config.yaml
vocab_size: 1024
rope_fraction: 1.0
beta1: 0.9
decay_shape: "linear"
max_steps: 4053
MLP neurons of a small language model. Each row is named by its layer, matrix (down: output weights) and neuron, and shows model dimensions 96-159. Each number is 50 + 12 x the weight over its row's rms, rounded and kept within 0 to 99. A neuron's up and down rows have the sign that makes its largest values positive.
A block is one neuron, or neurons of one layer that tend to fire together. Before each block is what it responds to, as a language model described it from the Wikipedia text at the highest values.

Mainly the pipe that opens a new row in wiki tables, right after a line break; also early word-piece fragments inside words, like se in several or seen, um in jump, ber in Albert.
L9.down23:37 40 33 53 52 49 46 30 47 47 55 56 40 42 05 41 50 56 61 34 38 65 55 62 50 35 40 75 62 41 46 72 59 36 48 53 43 55 78 56 66 52 64 52 56 40 39 41 60 38 79 47 37 52 54 48 40 45 38 46 55 48 60 50
L9.down136:42 52 37 42 61 36 52 30 48 19 36 40 40 52 52 59 47 38 43 80 51 47 40 52 63 41 64 53 58 42 48 45 53 40 56 49 58 52 46 55 56 27 66 69 76 49 59 59 29 48 68 42 56 65 55 74 55 48 47 57 34 49 42 61
L9.down137:46 66 52 60 57 50 29 64 67 54 32 47 57 46 58 39 28 48 59 38 49 46 49 31 71 41 77 57 55 55 39 62 52 51 54 57 66 55 42 48 61 63 51 40 57 41 45 66 63 66 37 43 63 57 43 48 53 58 68 60 15 72 29 39
L9.down266:45 60 51 52 58 61 47 58 61 52 66 59 59 50 40 29 53 57 51 65 70 32 46 54 44 39 76 36 39 36 46 62 44 42 42 42 34 53 34 54 32 71 53 44 54 34 39 53 56 44 46 64 69 50 57 55 19 62 40 63 32 34 43 36
L9.down278:42 58 46 62 71 26 38 32 32 58 52 57 55 49 66 50 56 54 66 45 44 54 61 31 44 37 72 45 43 61 39 61 50 43 39 41 61 57 73 42 55 57 29 56 71 43 37 58 61 68 75 52 47 48 68 50 42 57 41 27 23 56 56 60
L9.down338:62 60 51 46 47 42 58 27 34 60 33 77 59 75 35 37 36 58 54 63 33 38 44 49 41 51 59 52 46 57 47 55 52 50 51 39 48 36 39 71 58 63 24 32 43 37 46 59 81 39 75 42 44 59 41 72 35 45 64 41 30 44 59 41
L9.down399:41 59 47 64 39 52 45 34 59 41 43 46 42 38 29 75 58 21 63 42 49 69 49 79 66 42 44 45 60 51 28 54 34 63 50 64 36 61 42 39 49 43 47 60 47 47 39 50 63 54 57 57 48 57 43 45 43 52 47 56 73 45 37 64
L9.down434:40 51 61 47 50 48 70 53 51 43 35 49 38 46 34 60 52 51 43 79 52 53 34 44 44 51 74 66 51 67 52 56 59 52 38 49 58 51 85 32 53 51 46 65 54 27 48 53 47 51 78 53 34 26 66 55 41 68 58 31 34 38 52 59

Fires on a word's split-off first piece, mostly lone "r" (r-umors, r-aised, r-ight, r-an), also t, wh, sc, off; separately on the preposition at.
L9.down16:48 53 66 48 41 43 39 60 56 44 52 84 42 47 59 48 70 39 41 46 38 51 65 62 49 42 65 66 63 61 35 50 52 41 59 38 52 63 70 38 48 49 45 63 59 34 50 58 48 58 46 31 55 48 74 44 42 69 52 76 29 61 35 56
L9.down55:43 50 42 46 56 25 42 59 66 53 57 56 40 43 51 45 54 47 53 52 53 42 43 74 42 48 99 44 57 41 36 52 46 55 50 71 53 60 64 34 54 41 43 33 56 41 52 65 58 47 62 38 40 35 53 70 59 80 55 60 26 43 61 48
L9.down94:44 39 41 41 42 47 49 29 49 48 44 55 56 57 50 38 30 62 45 62 41 62 43 45 47 69 72 64 65 50 69 49 52 62 51 49 42 39 49 38 43 43 30 67 49 45 41 46 32 54 30 19 42 47 60 43 40 49 75 48 47 56 61 46
L9.down114:40 44 75 63 47 36 53 55 54 65 58 40 58 59 24 49 40 55 39 44 54 54 44 71 49 35 62 70 48 39 19 62 55 41 39 71 57 71 51 54 30 56 59 60 28 41 63 59 46 65 40 51 43 49 62 62 63 47 31 40 17 39 33 45
L9.down312:64 40 47 48 54 32 34 54 79 44 63 38 41 35 46 09 48 49 49 50 62 45 74 60 47 35 49 50 59 73 49 40 57 50 60 47 66 41 35 55 51 40 55 30 54 41 42 66 69 67 40 46 79 65 65 41 54 46 48 53 70 36 39 42
L9.down351:56 61 61 56 40 59 33 49 60 54 73 55 50 60 44 53 36 50 44 49 54 45 58 44 62 37 47 56 44 45 44 25 56 63 33 81 42 36 48 52 54 56 57 49 33 61 46 28 48 59 58 51 48 60 56 54 67 24 55 46 82 51 35 55
L9.down352:40 31 42 62 77 39 41 32 49 55 33 44 28 51 34 55 48 50 59 48 53 75 36 44 38 46 47 55 48 31 59 52 51 42 47 52 47 31 43 35 40 52 41 40 51 71 42 56 25 75 32 39 40 38 52 44 76 55 51 58 34 49 54 39
L9.down357:53 57 49 59 53 41 44 59 35 44 41 61 51 31 63 58 61 45 38 54 37 51 36 41 67 30 79 52 82 64 30 47 52 39 59 53 39 41 69 46 64 40 49 71 67 29 55 47 54 45 56 23 53 45 52 43 07 80 44 50 41 42 50 64

Relative and subject pronouns that begin a new clause, mostly after a comma or period: which, that, who, it, he, they.
L8.down54:46 44 55 52 35 72 63 38 34 43 47 40 40 56 34 33 38 51 48 48 48 49 59 47 46 25 34 72 48 49 51 72 38 53 70 54 53 31 43 52 77 45 39 46 52 43 25 47 63 35 59 52 50 50 44 45 48 34 58 24 85 51 68 41

Mostly "that" (also this, which) after prepositions pointing back to a named thing: of that type, in that country; also first word pieces after the/an, e.g. im-age, gen-eral.
L9.down92:35 51 29 48 53 54 68 50 61 52 55 55 40 58 48 12 66 50 32 23 40 40 55 34 83 51 46 46 51 28 36 31 61 82 40 52 51 47 57 57 60 33 36 39 55 62 57 60 47 43 59 62 53 76 53 43 59 49 53 43 40 61 73 38
L9.down244:46 47 61 33 55 58 40 54 47 37 49 55 68 52 63 41 45 36 46 40 38 64 58 54 62 61 41 49 51 30 46 54 53 45 26 41 53 45 42 40 40 50 49 63 57 37 44 40 20 45 39 32 52 65 70 52 45 53 39 71 49 45 36 25
L9.down258:45 42 56 43 38 57 61 51 61 42 32 52 68 36 64 53 47 24 42 27 66 32 51 61 55 48 28 49 58 46 20 57 53 51 52 41 46 51 54 44 39 33 18 44 53 37 66 43 39 51 38 64 61 63 57 37 59 55 43 47 66 46 59 63
L9.down280:30 44 54 66 49 50 75 48 60 72 32 36 36 38 40 55 62 50 61 21 64 52 65 47 62 55 57 40 45 47 65 58 54 66 46 50 70 63 35 67 53 48 39 46 55 56 58 44 61 53 51 61 72 64 62 44 65 31 69 30 55 48 35 37
L9.down291:36 43 59 42 61 73 43 50 40 58 15 66 57 59 38 52 46 36 56 46 36 72 40 52 20 48 59 64 61 42 12 59 55 46 38 29 36 60 50 37 61 61 14 63 51 36 54 39 42 36 56 67 44 50 63 39 55 48 47 51 28 46 63 51
L9.down361:33 59 52 61 43 64 66 60 41 37 63 50 78 57 54 41 34 50 83 50 57 62 51 52 46 50 42 62 57 40 45 49 49 54 36 34 41 41 65 63 70 62 58 67 28 58 57 55 59 29 45 62 56 50 30 60 32 50 33 56 52 41 58 35
L9.down396:59 53 48 58 40 61 46 53 38 39 30 62 30 40 39 51 52 42 53 46 55 53 51 29 57 34 72 42 45 44 52 38 46 47 24 53 31 43 37 69 46 54 26 36 47 45 42 23 30 39 47 55 48 58 51 54 50 20 45 39 34 58 61 49
L9.down425:43 40 66 58 49 46 62 78 47 45 45 61 56 40 43 58 59 34 57 25 70 54 43 45 52 38 46 23 52 35 38 42 51 39 49 57 48 38 26 46 42 61 60 49 41 55 40 31 55 44 49 51 42 46 59 26 57 48 22 30 23 48 51 55

Capital T starting a word, mainly Title in table headers and T in quoted titles (Tall, Toyland); also mid-word iv (driving, motivation).
L8.down78:52 62 49 61 36 41 48 63 55 51 35 63 38 45 45 57 46 43 55 52 35 39 46 46 43 42 76 64 58 42 57 55 43 46 40 70 65 46 85 45 51 51 61 49 81 52 34 60 52 55 47 33 37 62 70 46 39 45 62 71 17 62 35 55

Possessive and object pronouns (his, her, their, its, him) mostly right after a verb or preposition, as in regain her, entered his, of its.
L9.down42:49 41 42 20 62 34 46 57 40 28 47 56 55 51 57 24 30 48 58 59 50 58 45 33 50 41 62 63 18 32 60 49 47 62 42 55 57 40 43 49 70 44 49 63 45 55 61 51 51 48 45 53 61 48 52 41 28 70 73 25 23 44 54 67
L9.down89:67 46 48 47 51 22 43 23 61 26 35 39 55 63 56 56 60 55 42 53 41 38 54 41 31 50 55 36 55 37 37 30 60 55 44 55 59 35 64 28 43 59 43 35 35 53 64 53 47 60 51 56 43 65 62 42 57 66 58 30 67 46 65 71
L9.down135:46 53 62 61 37 49 64 47 53 59 47 45 46 51 41 52 53 38 56 44 56 52 46 62 59 58 53 29 48 50 67 57 54 54 36 53 51 48 55 43 48 62 56 45 76 59 42 65 42 46 30 31 55 57 38 43 68 53 75 52 54 65 35 45
L9.down165:51 47 55 57 50 38 46 47 59 63 67 69 62 48 33 37 45 37 68 26 57 50 58 41 52 45 40 62 73 66 40 55 50 57 38 52 54 55 66 53 62 75 27 38 48 58 35 32 64 31 42 76 57 34 64 65 49 33 56 59 82 53 53 78
L9.down250:40 39 62 56 49 29 21 49 65 45 54 51 68 52 36 52 41 66 61 71 71 49 33 38 30 47 77 47 54 63 46 56 60 57 26 46 59 40 52 75 50 54 60 39 53 53 18 50 66 55 47 47 40 46 32 44 44 67 72 67 33 48 50 59
L9.down256:45 25 70 39 49 56 36 67 45 42 26 56 61 53 72 26 38 57 54 26 53 31 44 37 34 49 56 46 52 54 45 40 54 68 51 50 47 31 53 40 65 29 57 54 25 52 39 47 50 44 55 56 43 62 69 48 67 68 45 53 54 63 47 33
L9.down265:43 41 52 49 42 75 59 47 55 48 45 65 46 46 66 49 59 61 27 59 35 50 37 73 54 57 39 46 43 82 65 53 55 54 51 50 46 64 61 66 49 41 46 34 72 85 66 53 58 65 51 43 33 51 57 50 52 36 61 52 66 52 56 50
L9.down416:41 60 44 46 64 32 42 46 55 40 49 44 66 66 53 48 45 62 58 60 55 65 69 50 15 48 35 54 42 52 59 50 78 70 33 38 36 49 45 62 64 49 60 54 57 55 47 49 37 45 25 51 47 57 56 57 57 39 55 35 53 71 59 54

Prepositions opening place, time or amount phrases, mostly at, from, until, after, e.g. at the end, until 2008, date from; also word-piece fragments like ul in population.
L3.down37:48 50 53 50 46 46 54 51 54 36 36 37 82 51 60 43 49 43 34 56 50 54 37 64 46 43 62 51 45 63 30 55 45 41 59 43 44 64 44 59 61 45 43 62 74 55 43 62 54 50 50 62 65 58 48 39 55 58 56 43 14 41 42 40
L3.down86:46 26 62 52 55 52 51 45 46 40 43 51 68 40 70 54 33 50 65 50 49 43 44 54 47 45 52 45 61 59 58 55 64 40 38 61 65 47 56 39 46 47 59 54 66 41 61 51 35 36 61 51 71 45 28 29 52 60 48 60 38 52 54 60
L3.down161:45 59 51 34 43 50 55 41 67 54 55 45 40 65 62 47 50 44 57 43 58 31 49 65 58 52 39 61 62 49 47 46 57 44 46 57 45 52 46 33 36 50 62 54 74 56 63 60 52 34 41 74 63 40 38 46 43 57 53 72 40 57 43 45
L3.down216:55 43 58 62 56 47 61 48 52 21 42 35 42 54 59 34 52 51 50 66 41 50 31 42 45 38 57 38 46 50 44 53 50 57 40 72 67 30 81 67 57 47 74 64 66 46 19 76 38 49 46 30 47 65 50 54 48 56 55 63 36 72 48 56
L3.down266:66 38 75 50 51 32 27 49 45 38 48 63 50 60 54 57 78 41 53 57 50 61 56 47 54 36 87 57 73 56 56 46 46 33 51 52 42 53 64 28 65 45 39 65 49 52 50 42 51 38 47 30 40 47 35 62 25 63 67 52 31 48 54 43
L3.down276:52 50 57 56 52 60 24 59 67 40 55 45 35 47 42 21 61 61 52 61 28 68 65 50 52 50 63 48 53 50 55 51 51 51 52 40 27 57 68 48 60 51 49 32 58 48 60 61 47 60 44 47 58 27 41 36 35 54 66 50 69 69 51 57
L3.down324:33 51 27 42 58 37 71 56 53 59 65 27 31 27 42 59 48 55 45 68 27 48 58 56 75 41 65 48 57 47 50 38 72 50 56 50 38 42 43 77 53 27 63 60 65 46 37 56 49 41 54 45 62 51 55 37 18 47 42 60 49 57 58 62
L3.down380:59 48 50 39 63 55 56 50 70 50 49 73 49 22 33 36 75 46 48 60 40 44 44 57 51 32 56 44 65 65 53 53 51 53 65 37 47 37 40 43 68 39 37 35 36 37 65 60 58 38 53 60 80 44 50 33 34 52 55 62 35 49 41 65

Word-internal pieces like "d" (King-d-om, Heb-d-omeros, River-d-ale), "ust" (Ind-ust-rial), "et" (hom-et-own), plus modals can, could, would, and "not".
L3.down38:53 47 56 43 27 65 68 56 63 51 53 60 36 49 41 42 28 47 58 53 46 55 69 70 55 40 26 49 60 44 46 50 47 53 49 56 53 53 54 62 59 29 30 33 34 56 31 56 51 38 51 41 74 52 58 69 53 41 65 42 66 69 52 75
L3.down69:54 46 40 54 42 48 31 35 52 51 29 53 48 36 35 52 62 39 41 52 49 50 37 50 54 63 53 47 31 62 32 41 47 70 49 42 43 42 59 53 58 54 67 56 82 58 62 52 76 66 52 53 46 60 68 69 38 63 42 51 45 32 62 58
L3.down134:31 49 68 41 49 43 73 52 54 47 60 32 44 40 47 58 47 52 39 42 29 45 36 46 38 21 61 45 53 68 54 51 66 59 62 46 61 55 36 53 57 33 45 41 38 48 34 55 55 73 54 62 43 48 74 36 57 48 50 24 28 46 27 52
L3.down179:55 44 58 51 29 56 29 58 42 53 22 65 61 43 49 44 47 42 73 79 45 42 57 58 57 45 42 59 54 45 71 49 53 56 68 33 44 53 48 67 67 55 49 54 75 70 75 59 56 43 54 44 58 50 64 44 35 39 37 41 73 40 67 58
L3.down214:35 54 36 43 49 48 48 60 58 42 37 55 64 57 58 36 48 60 61 37 55 51 52 61 59 17 50 50 55 39 65 50 40 36 53 40 46 56 41 54 62 34 29 36 49 62 48 31 64 66 63 64 62 64 57 37 46 59 63 58 40 59 37 50
L3.down282:56 34 32 44 57 54 54 41 42 47 35 29 52 43 39 55 50 60 71 37 50 42 47 58 69 62 49 41 77 44 44 50 44 43 45 61 51 43 63 44 71 54 31 47 37 40 48 56 59 60 52 37 42 65 54 44 58 51 54 30 42 23 33 41
L3.down373:43 42 42 45 43 59 40 52 38 29 46 24 54 62 42 55 55 66 41 40 42 35 63 61 70 49 71 49 69 42 50 56 47 51 66 43 54 42 63 61 54 38 76 40 43 44 58 46 51 49 34 29 53 38 48 57 63 65 41 40 21 49 45 39
L3.down423:55 47 58 43 38 20 44 58 55 51 52 36 35 66 51 49 41 56 37 39 48 53 62 39 58 66 54 31 66 49 55 64 58 60 47 41 41 32 50 33 45 51 45 66 27 64 38 27 57 45 62 60 31 63 54 62 57 49 37 57 41 40 51 62

Word-piece endings that finish a split word, such as e, ing, es after stems like strik, tak, mak; also word-initial Col in Colorado and stud in studied.
L3.down21:44 50 62 38 53 50 47 49 63 74 46 48 31 55 31 50 45 60 68 67 26 62 60 45 39 58 58 65 56 54 41 64 53 40 61 50 56 56 39 36 48 35 59 36 44 47 39 66 55 35 51 41 52 58 41 40 28 53 27 63 42 59 63 45
L3.down56:55 28 50 41 60 62 42 51 46 66 48 46 40 51 47 36 76 45 47 39 40 57 46 63 62 62 55 43 49 51 62 84 42 67 43 21 57 40 44 58 42 76 58 33 55 31 41 58 62 61 51 52 55 50 52 64 45 33 34 29 45 45 43 47
L3.down98:43 57 59 48 58 61 46 49 52 52 54 62 56 45 46 35 37 47 51 27 60 51 30 40 55 45 55 45 32 48 56 44 32 39 57 36 55 73 43 53 43 69 51 61 46 61 39 32 34 43 47 38 41 66 45 42 31 55 24 61 55 44 47 43
L3.down191:58 66 69 54 53 56 32 44 36 59 40 58 57 39 46 25 52 51 55 70 62 58 57 67 54 46 58 50 72 50 53 50 50 49 42 42 55 39 51 41 50 44 49 76 60 63 67 45 45 27 64 65 58 47 26 71 72 37 60 56 81 59 38 33
L3.down202:51 47 52 40 44 48 44 30 39 58 41 48 61 51 48 48 54 54 57 71 66 33 79 53 35 48 42 42 44 45 40 20 51 62 76 42 68 46 55 31 47 72 61 46 68 58 38 32 61 69 63 65 38 60 37 41 55 29 47 45 53 53 35 38
L3.down206:50 56 52 50 39 60 48 68 32 52 33 41 32 64 29 48 43 37 63 47 39 41 37 61 69 61 37 45 48 61 56 50 38 45 65 57 38 54 35 40 55 34 44 31 60 45 30 50 49 58 50 65 37 33 41 63 71 51 75 60 39 53 49 29
L3.down220:54 46 40 63 57 49 65 39 45 68 75 45 38 51 48 52 35 41 57 25 48 69 52 67 59 46 58 54 41 45 64 56 38 49 50 59 43 50 31 63 61 52 44 59 37 60 52 67 69 51 64 52 54 53 67 59 38 61 42 39 70 50 32 48
L3.down222:58 45 47 35 38 45 71 55 56 55 57 46 46 68 54 66 62 59 53 27 22 71 57 41 62 37 43 56 38 63 55 64 53 55 45 42 46 59 48 45 52 53 45 50 47 54 54 35 48 75 35 42 41 60 51 62 59 52 52 56 32 48 53 19

Suffix pieces completing a split word, mostly "ing" as in following, recording, coaching, also "ation", "ter", and "==" heading marks.
L9.down36:48 51 61 74 37 51 66 68 58 61 43 47 56 51 44 55 41 44 57 39 56 42 51 44 63 59 23 33 41 49 55 53 37 47 48 47 55 39 46 49 48 63 41 54 56 52 44 56 52 41 35 32 38 39 57 57 46 42 64 76 11 66 41 22
L9.down66:60 47 54 50 63 34 25 51 52 40 42 45 57 55 27 53 36 58 53 64 45 42 59 30 41 58 85 53 36 43 71 31 34 52 47 45 45 59 32 59 42 62 41 41 48 37 48 39 42 34 31 41 51 36 46 51 46 53 49 48 59 51 64 43
L9.down96:34 48 53 61 27 47 56 52 55 74 47 53 51 46 45 40 51 60 36 56 52 46 54 59 56 48 59 40 61 53 62 48 55 63 54 50 62 67 27 62 38 19 66 53 63 49 41 60 29 47 33 48 51 51 61 51 54 42 38 46 55 41 44 53
L9.down102:52 57 72 76 41 55 52 77 41 59 46 49 50 53 43 44 72 48 55 58 38 63 37 38 41 51 64 49 59 37 43 29 51 44 43 50 52 70 67 29 63 43 65 55 29 38 34 46 43 29 55 37 25 30 58 40 40 35 32 58 57 52 35 36
L9.down103:46 33 47 39 57 60 49 70 53 37 54 36 54 64 51 56 35 39 38 39 49 58 29 42 30 53 37 58 45 46 44 52 52 41 29 57 54 59 60 55 69 32 50 28 53 51 48 68 62 56 47 63 37 47 65 44 34 53 44 40 34 59 54 42
L9.down112:35 41 58 58 58 35 65 72 49 60 55 34 37 42 47 45 51 43 33 41 41 33 55 30 83 52 44 48 39 45 43 41 44 61 54 41 63 66 58 63 64 37 55 46 59 52 44 49 41 57 56 58 33 61 58 47 53 42 45 27 14 78 42 58
L9.down132:47 43 68 58 63 54 52 46 52 46 49 61 59 59 38 57 44 51 58 43 41 63 51 41 48 45 42 54 52 60 44 44 64 41 48 43 43 45 54 59 39 38 56 58 39 66 55 64 56 54 49 39 50 28 62 21 43 48 70 55 07 61 59 44
L9.down299:65 42 44 40 34 55 55 53 39 52 47 63 44 26 75 45 43 50 40 46 34 56 61 58 49 49 44 52 40 50 72 57 28 47 47 45 39 44 51 43 68 53 50 46 72 44 39 38 42 26 62 56 62 55 60 33 37 55 64 40 42 46 43 40

Possessives such as his, their, its and 's after prepositions or verbs, like after his retirement, released their; also mid-word pieces vel, ish.
L3.down33:51 50 48 49 22 53 62 42 60 43 57 55 39 58 49 44 41 43 47 43 56 39 52 33 37 38 43 41 42 75 46 22 52 51 34 44 57 63 47 53 51 61 47 58 55 26 38 25 57 37 56 65 55 53 57 54 50 73 56 44 50 43 72 60
L3.down65:63 60 30 84 55 44 29 56 54 32 44 54 40 26 38 41 54 39 34 39 56 63 28 44 50 49 38 57 38 50 44 39 42 49 57 67 55 33 53 39 59 36 47 34 40 44 53 72 56 63 31 55 66 65 28 49 38 46 61 40 24 56 25 47
L3.down156:59 50 70 69 38 41 51 35 38 52 47 60 41 64 53 33 51 59 67 57 48 57 54 51 45 41 63 53 61 51 50 44 56 49 46 63 46 60 40 61 44 43 67 59 55 50 47 63 38 54 49 63 32 66 29 39 69 43 61 47 35 37 39 43
L3.down167:56 54 66 54 56 58 52 76 45 60 42 47 49 28 44 48 60 61 61 62 57 58 29 68 44 51 58 57 55 53 26 35 42 47 38 56 37 52 46 38 66 59 42 82 43 43 43 54 45 77 57 49 53 56 38 57 27 47 32 45 39 51 48 60
L3.down211:42 32 65 40 51 59 42 42 52 55 54 31 41 69 37 58 42 59 41 62 39 46 58 56 45 66 67 53 44 48 55 36 39 40 47 65 59 44 22 57 65 66 57 75 40 50 50 47 44 36 49 59 40 36 53 38 59 42 37 47 36 57 43 53
L3.down251:36 50 35 47 47 87 59 40 44 79 48 55 59 43 49 41 47 65 50 44 46 54 47 55 51 38 54 27 49 52 41 58 39 42 51 49 49 54 66 74 25 43 38 47 77 53 47 23 49 34 51 40 30 60 44 44 51 45 36 55 51 56 41 46
L3.down307:63 41 60 38 41 48 48 40 47 69 32 47 52 26 54 46 49 31 51 28 51 28 47 33 31 42 30 49 54 61 79 64 43 62 49 52 56 65 40 45 60 40 31 65 59 54 47 40 50 49 67 55 35 42 48 42 41 49 34 61 49 43 52 49
L3.down362:51 35 45 68 45 54 51 56 40 41 50 45 45 43 57 34 50 44 59 64 50 42 55 48 63 45 32 53 45 69 55 66 44 46 50 51 55 52 36 57 49 52 40 63 80 55 60 52 43 26 63 58 46 52 51 43 63 62 67 43 61 72 38 49

Mainly the possessive "its" for a company, place or thing (presented its first; its surroundings), plus mid-word fragments like ang, s, ad in names and words.
L8.down309:57 57 51 63 62 50 41 68 43 47 44 49 54 60 47 43 41 28 54 47 47 54 65 39 62 68 28 42 45 58 43 42 49 54 37 71 35 62 49 53 53 54 57 46 62 51 74 55 33 80 38 28 27 42 39 44 51 57 62 43 71 53 63 79

Final word pieces that finish a word split across tokens, mostly -es and -ing (record-ing, featur-es, do-es, sour-ce), plus some standalone "on" after a noun.
L8.down354:42 60 60 70 46 42 53 40 27 64 42 32 27 48 23 38 48 44 50 70 41 64 33 30 75 74 67 55 26 41 69 54 56 62 22 43 60 69 51 52 42 43 32 48 59 52 43 58 37 69 40 51 54 45 37 46 36 44 79 58 57 54 39 44

Two groups: the word-initial piece "se" in seasons, seed, several, seat, selected, and forms of "be" (be, are, were).
L8.down328:38 53 63 62 39 45 39 62 41 47 53 35 46 43 32 58 45 66 45 63 62 58 40 38 48 55 93 44 76 55 64 37 63 53 42 48 54 50 66 52 65 45 52 62 66 27 38 48 61 32 65 55 50 53 39 55 39 28 44 36 62 45 50 45